python train.py --n_kv_head=2 --head_dim=64 --d_mlp=1024 --init_std_o=0.0 --lr=0.00852 --lr_mult_down=2.0 --decay_fraction=0.849 --final_lr_fraction=0.1 --doc_mask=false --dataset="wikipedia_en"
MLP neurons of a small language model. Each row is named by its layer, matrix (up: input weights) and neuron, and shows model dimensions 48-143. Each number is 500 + 50 x the weight over its row's rms, rounded and kept within 0 to 999. Numbers have three digits each.
After each neuron's rows, "fires on" lists the tokens most often at its 100 highest values on Wikipedia text that the model never trained on.

L8.up921:552617484508455477504432429467483541498480398493491576498500548516499473527446495553437438575541474534564489520477565555522452481476557476576449586571521484511505437614564554487475625591485434561483526579540535520460502574440502491513484455463470466453514557553425404430574464457517524440
fires on: " |", " and", ")", ",", ";", " date"

L14.up904:508550468472559525512406513532528459536565562479534391511460603452498471544438505426486517480476557463500470448461386565556481463558446530523512615508424523511543559522459450537419573561538511448520495494578465523550515512527514485355461453516524507531488481446539446565467532504419527389
fires on: ",", ";"

L14.up30:485507488566540658517503563544436526433389469596453575536507534581496555516479432513606519482477467508445481467495361516556471490527423484520469582447515516502461453523474545504514515504451465538507520476495525417499495413537555472530418542491510566541576489529605499496517559463466474450
fires on: ",", ".", " he"

L5.up687:458585482506432519459462386551530537549505488562549480486559488456471429515535452510575351522507501529528549401519530420556533521422556483483551537448506526509452509450560472539467459569530462530466490486507564474583528426405481573495416600517511434460486499583616486469458473456499517444
fires on: " her", " it", " its", " his", " a"

L8.up837:509476462471401537447518471592593451543590403498464474579408519524600549586481518505446528466514487543588530571574416432568447522443526477558481496417497528555496488561470555521485489482472527502495498500376468565467532468545430407488493615490443496485472521445467527510541445507475569434
fires on: ",", " |", " (", "\n", ";"

L8.up923:479545578433530424438452519500580489501517542518499546512490492565486515446608499571421442613409562484501528453595480500577547514504525528499503500511519423505518537466446565424500496464474492432493534458438486460538544447459544482500440507455504460506415473567578485526408550525488577440
fires on: "=", " ="

L7.up637:491398584491458392493496415522465553485513496487572462472518514530548469574550492409571566519536543527611523536447458575420514501516450502469533516578546437483416529546483503470469439519481497516525391517513475505496515547521541454474449595535397420432575484566538467493549472518486498570
fires on: ",", " was", " The", " population", " were", " Their"

L16.up619:527513460478556503518453452478471463603458440588507550508434459560480512436432438506532494496486587477537525507531430472495537482490578465480444456487461593531443448453567452496540526529531484524483465524526587413525408405570501567462485536500407499457542473500518561599537500558460588536
fires on: ",", "."

L16.up502:437515461488492518468462595474469388487486490533515474484495513543584554547538489564595437475530465506434489452452545518488398481541478421402485613472604480501488536579550589516577543556490440543492566459471472494452521414540517528497540515440511528479517567593471585466473453552496532420
fires on: " He", " he", " and", "-", "g", " Di"

L16.up889:508514492495514480535552530526486468418433461584458387439549587448495562481489590513468555510423517439516467502475537422579439554534512531509489551453441459479501504472536606435552541574477519547463459522478544477455569549548495405461499544411555510465444531542547502489521474483491524467
fires on: ",", ":", " (", "."

L5.up630:474536433468457412467475440505513468514580403465568588533520527584448479440536566487492420420577540407448472516502503410514545520515567414582518560498508529477502467541543463498504499407593516512505581488460497417439441484469478453532549589611568532425468574460604483582506485474486537517
fires on: "-"

L4.up479:547537556514558470412546503510454509476504500511436504517541514494484472558442502466471529503479577606596547508475454519484548496543510469505496487450475523484556475472479554500512530585448560479521501403448492570533481486565456461419528488488484588417499461589449502459373518473393434530
fires on: " and", ",", " or", " ("

L4.up390:484458508587522500454461513492559492510562559531492510531468479515475497485473526576454436531538555487541389552614462450456437555553406407507475503510483545509491472525464512459473486469389564557557435477518482417467452444522460453480491523479499434568543651540462547511501493472574484527
fires on: " a", " also", "\"", " in", " an"

L5.up4:523503411534534552525507552449510591561441462451507564518501511455590471444458545580491542559488616596505518397496471474586640535472542464431474531530508513536415503472460512460461439544411458524494511623483512561516546459431500533498414563453435474583496533597524453545515461462450471486
fires on: " a", " his", " the", " one", "-"

L3.up909:456506544493516529547504521485473534563497525422590553571444469457522443514514502554454514550512534424460526524451528442536489595489459435565525454455442551385569462556460573569454464500450511508521459478563498413541553563520463442396476504486518556430506529413470597478412463548553401466
fires on: "O", "D", "I", "U", "B", "P"

L14.up213:525566560521503463436574480509494413557547509510430502502502558474446515458473547502519601430483561528482536503600495435493534499534486591477521503492473503525493580506520474422450511501509556449623483497430530508436580515611477413411527467414519438493567484538517544482528437420515519462
fires on: " |", ":", ","

L5.up780:584597491455434467420501537567528611563514454498460523614410518498443488479564579498462521428489480576536496517455459508543450456584411442493559600506523524451549526501498502422568564582459580404529474475544478540553520531402535515399494369457500536523541500538435533478561522435469478447
fires on: " and", "/", ",", "se"

L5.up366:430500430535477602525485386576571477485469434437459522461572424567502493470476529471580482515473452435585463448553434448476486492599455487569476577440495473507497550483518475480477454490522563494494470391474496427473561476536574552534433514431562461585497565539495478547565557595499589427
fires on: " it", " the", " he", " a", " she"

L7.up719:490466487505470554512546516476462447473450418491546511537453400623526503453509498475525485502440583535479428450488480445563531486494458468397507556442549501503447480516630589548580558529479438472487408572565518475458541545505527525530568559500482519607504546409569411571519580508578503486
fires on: ",", ")", " in", " and", " but"

L7.up997:462525571436500454595483428454521551485483542501515493443409541542599481553479577576422506444526520400501572561387475546518490505555438594544514565456447526501508509588478611514478472582463483498583495536456487550566516543421441515454400521543534505521472476453441530424467510524652436497
fires on: "D", "P", "R", "B", "M"

L8.up172:420437448453549506420428484462517489436433591565530504464503488483448450500450516534404458463484553503433569483426597456534452474470492472519436525508563448419437511496550569518493539521516451456555522565540540490520452475524519436454476409456581586505557484518481467468545440540466505417
fires on: " |", " listing", " Score"

L7.up485:450500521539583566485540444488547432529433483518542483460494482442529536413423568444535505453577417568475474468578477506554475443545435501458498558544408466532470479524546530563454544498636503421503517654421437414498559466491490474507529504568506448470413636607485551414481566529446532509
fires on: "1", " place", " Website", "in", "year", "round"

L8.up250:478517439550528475512452533560566423531482457549545607572455524558497495463550466480586507528485484536544448425499515514489507444494504516466520560495478574485393509420605379534508587603506545476457443569545576430452443487551460477519587557544478436504517466505467498601460576494618480482
fires on: " |", ")", " to", ".", " was", ","

L4.up846:517483503585472422439402483496516481498430564491471608566545420559549391533515486555466496500397530496513508511518434431588536511560487518466538577549487491531417507409417481420459496558453510441430579434505502494466496388505471519502537537393449514534444570459400574550503581465467550514
fires on: " of", "s", " those", "st", "g", " men"

L8.up783:513476525476511507454456543484585400482491472555545455558527531552581475479548559619403448560472493426421488530488533544523465536406479492432457590484524639393504525529555544529497623474510509496486463536499537552537488551482519404464493496509532521489515550479502551529495527511467533539
fires on: "\n", " from", " |", "A", "sl"

L13.up465:536533423466438416439511540407535453422413526434478563411515525519553527543524539515466428398463515533450512509513488427531470494536457412525532553484506643490485497451496385446483481505502521469441539449479469435537489424519537451561527553556455502534480524542459470566559428507548506527
fires on: "–", "-", " ru", " -"

L16.up881:442463422479556535482494555424464467509584463553475470503389461449535536615535541473543487460599571518486418526471440514551538403604550458528429490450492478515456459433435479545523516522577518510544556530486431561443506475483523480533511478423531461406427537491573485512464444460458549449
fires on: ":", "′"

L4.up493:480514546421469511450498438449475472510537474446491450527536359495575483482467532521564422535448423439543494434540437493515500401585449470496642586533479445478537569533472552499505603383642450479521442480457517581443417448461475515457476478458529526530484511551515486500477447452556476528
fires on: " and", " Released", " guitar", " from", " up", " listing"

L7.up992:592562497533506514522597430548494447493526528573555455472438424566569573469489549570463514512548615487511545575620488517594589514490471454510498435495427460540535468531506548518479458561469536472595470519467438453482558426571409471513455473498399548543439602429493495506460585547503482453
fires on: " a", " player", " football", " of", " is", " an"

L7.up955:458593502516539501412476357475506522599477520528427551514483525557583500444536576523462580521597543481555511562507483431501509455484471421561490536512508521497544469560563437413540463454508515533487434523521488637553453625513374575536458520572505485561472593582566502444619491410427522433
fires on: ",", " and", " |", "de"

L7.up141:504537480470509599465531440503558515559613518451483522540530636537537482445465570559511537435503517557523550629551574488536507483476573462575472528500460484487508444525493569429572504425498539533387502400478507585488443568578467462470393463469428487486510499532470545502564567355398490440
fires on: ",", ".", "\n", ")", " (", " ="

L16.up901:496556555507547585483478464537436474519431521569583519499494567496503477565552594508510512564558535528488499510444445464585536441617449470457469558483582431483435574433404497452535518566513494513491506399492452538482521498474429525531506474449489493488461493423442448520501500562541609471
fires on: " |", ":"

L3.up310:534505589447505562457411492523512438500533624557413551419454443527555570524522600568444485506552474492412505481561614447536492489491480427421496561533544457458440450533535572410532480434438523504538459489531465525502497489498443455502477607466499517481441569466488506489487469507473527456
fires on: "=", " ="

L8.up99:606542439365392560554404470513458425495500499463460501512461519481460502564469390520524513452535462474514500461453531550453529555518505507552559537564519542514477535496519401480474558499585406486516439524485515513472540514534558421439452456522507541495541531385463585557513477560455496407
fires on: ".", ",", " of", " and", " on"

L8.up316:474524582518547541476495519604469596480418451512534464549452592506484463500456545517571604520378514445484528374523488477457521575483486501458477569553486574478425515542403522508564467580486482455502499463525615418491488394515473491447487523578491525412543566537493544581559545477572550470
fires on: "=", ",", " at", "-", ";"

L13.up145:436465484469594463505478498512523449543517503504534516532472515520507548465525540472538505456484499549543499491436464443468479515553420500524487667487402528553409595459480438451498486504552561524462567513461478527501531546541538463346477540458509493562498443424473523585633471483577448450
fires on: " |", ":", ",", "\n\n", " on"

L13.up185:602442560518506494509453481479490531459552464464545465560469532590455526561493458520527409531557483573534535508390448518480412538455492550540522480483535499509447444531488446413451544509466568510451443435495488538435460539538522586442466589464553522498584432561518406618538564527470448528
fires on: ",", "st", " not"

L3.up834:503455442586462464479454438493473601513534569481463526471484479566388502482458511457469456477479467445517489441456457482458479527446559470510420424526539492593502482603469465477520510515527485535468429447576501517450499529569500489548542492517486520533500579479504487546504494488556494472
fires on: "s", "igi", "ity", " area", " occasion", "ion"

L4.up772:484528531435429498445522547557503531468480490515470527401529451399527538407508516523439421501468463481497504526500497535468446472526425518520580590393569497478468489504425528521543521464532534644487510545496518405535526538483560560543441449415491465536548550414480466506518576478529624452
fires on: " a", " the", " to", "–"

L5.up765:503505545468524498428515529496491512544544427526511566529496520557464429534460518503552486391483497506463459645499444585537437431531567508547367537436456551500557473476506522424476428474484625513526481515535501516523412543567520449527486444461477501483545413515420475455505476548523496460
fires on: ".", " of", "sor", " (", "va"

L7.up145:525527503484536575443407528551451506436409410483486427540431495472494475447496490499559494489476505546616486603503509422608463457529511513589502522417538580533519473554543483481550520474555580536552497410488562449450445403421527394530563519522508396523506542495472552499484428483522506501
fires on: "'", " Championships", " m", "ley", "ing"

L7.up988:468453531421565484463470438508589544447491448532532470448489515525528595440669474592488438545499528534451579560507370506480485442537546575520486472485504487517453465488436561488503447459551535506524527561503521531505553476441504518439442559473442637549471454463562490497430578565467536427
fires on: "="

L8.up328:460579513491425459547614430523545473530500498430483523464496403538516484562538599547537471514459439506597563502542567472514428514532640510396596552424485486451540541564412460499522507498506487485503432526508527480435497505517468535562544524416512489518486516494468438489569543473507475493
fires on: "^", " and", " like", " up", " including"

L3.up201:474467459447504545441490537544545484531497587405532523539511496523584391484406581568516510480473493569457461485504509426515501494532393462459470459478477527544450452497448470481400465453455534453467516565430527553512575526518451540556468557603459508493535518451552489555515489646571510491
fires on: " rel", " reb", " co", " ins"

L7.up686:555522522424536474533536532440590528500396600538518510522518487476461481554468544576436530530506534558433447359508579474567476463453525425534378546433504457502508418501567473563623533446446454535476510530573457458485495499456551551529519530533492520555525491563480505523545435508473522607
fires on: " |", " to", "|"

L5.up852:567562471576487511493492469503580549472406523494436547442543454648496527532639526580409574419476538542498429468525542581490382503451434476495408460530469483532552525511582441522497467541540601568420492463545377488489577448530453562507441487450442529512472466504543495518455559480484465601
fires on: " of", "pan", "uc", "ron"